MLP neurons of a small language model. Each row is named by its layer, matrix (down: output weights) and neuron, and shows model dimensions 64-191. Each number is 128 + 24 x the weight over its row's rms, rounded and kept within 0 to 255. Numbers have three digits each.
After each neuron's rows, "raises" lists the tokens whose logits its output raises most directly, leaving later layers aside.

L5.down142:131155132154097133150141156156080157120168147152138103110118170122112145125102112168158137110146159134163147096126136161139146146129124173128098131132128125125138077110131152114123131148104151130166082137110159128171137110083141092175109113180145122131130114114129127139151113101105135150125152161115110121066154158104114108119150143122106126084145147138122098110109098154122072108079
raises: "er", "er's", "ered", "ership", "ers"

L2.down354:129150113162119118137146114157103150141146149174144132139110147132153134123125144138120158176099160153125135136051145135058116100135119114123174131131137097141116106142079137136091109097144132131141166133144094136099149117115113131114131098142112153158141107166118103148127095085110173139139139138188158116107144089139093135119156137106143132158138084120115139096097095118142133142134
raises: "ows", "very", "istic", "aces", "pec"

L5.down330:157141103132124120127103071126168128140121123096097110093133142178129125132080173121105113152133086171118090118118120158118107132126157105159168131173092172136102124112128118136115104144136129107188143129068118169115150142112145151113160120108138097187127157115141152097168163124140125088136137132108102157142138146091112115096125128129135162136105093116087121127148128129156138100122
raises: "vent", "ior", "i", "iance", "c"

L8.down11:061104154129116134115095133118135126127137110114101142095103192183141129127146092139125163151168112131157154123119115178082123116114110131138095108147114114141122106149142137138114147164095156141130110135127118133129135105143100113131138143163125126140141169106145153120119115117129141138053153135089124075108115138138120158134167140111153151083137136127144098139126132124158091123104
raises: "ing", "ed", "ers", "er", "es"

L9.down185:108125131164144139093165082143142102087105157147066090112134148129095139131141153149145198105146149108179167126143117125157117140150124110099094156156114129100121142142143132104071127146108106125168092122137109119170153178115101100127171128183132144135119110114143161118107150151142125106119129143128095115133106156101147121121139140118106136100113149146104137126138106110090091118099
raises: "ering", "ership", "ered", "icial", "ers"

L6.down604:118090118131113112121120146140098136129144116141165140099105174118127154155123125169150132157143175178152147129117077126150122098139102132124138127155127199108149154138143152128087096117145145156156113167100098146109133182147118093148131111126142083152115125107158133152114148159138144132133114144087152140127141150116137116138114129130111077119145122135095117117143098099077103078115
raises: "ering", "ered", "ment", "ance", "ster"

L9.down192:141135114114195156165184140080114128177137121083144107100174127141135152122137129121140134128152129123129132129132107171130140145106153114130115157113132135163104141094143110162140138128135121098103171109095111119144143129102123051151166133119094126141162095128164158150137155166164052149134151128120113123121153108083138125121153133101118088075094120145125145121155119101163107123114
raises: " they", " she", " he", " it", " =\n\n"

L9.down459:165139116143104126148134125131146135128125122129090145086135157124110090086130151112111109151119143153189148118187148124111090153105106107134164090109093168133146121142181118092105152150138126126121102131134121110111120135126105145109132089179130140111120092105142109143140103136125117054118117160071149111143125133102127127132087093157111182160141125155103081140112119139114115147114
raises: "201", "200", "197", "202", "195"

L6.down188:113152113133169124117109090109155161121102111114161125113102178151155140149079121139121156100092114143125119125123132119119149106100105110125115122113139122145141137118131109121100130093161120160173157099147129102143081113132158107185119138101166145153134119088165131093129187110124137127169134132102162161132124135158170118094098123152156119137127069128119091133142109095141137117123
raises: "'", "’", "f", "w", "m"

L9.down445:121170112153143139094117124126170130137092094111133131105148132151113131092142111134132116127116120114094121122160131130105117164102116128139169123123156165104137113103124126098110097121162112138175139132127101096078094130141176116142101104142106153119136103123174135102124133144106168074171095113129164110121098149098088141154143126170083120104125088093092113122155130140121160124077
raises: "200", "201", "199", "202", "198"

L5.down260:160154114124151127157111151107124117164147141137074132153094168158121101098148145143066142108105084212122121120136137118143119095139133123120110114145070141133131101091109170104149122162089136101150152129083133123122114159124140103114120127135111149184150092144147134161182110124131107077164125138138144146127120111095120152105135159184140113110165169112098147131160091114146164134105
raises: "st", "stant", "p", "ch", "te"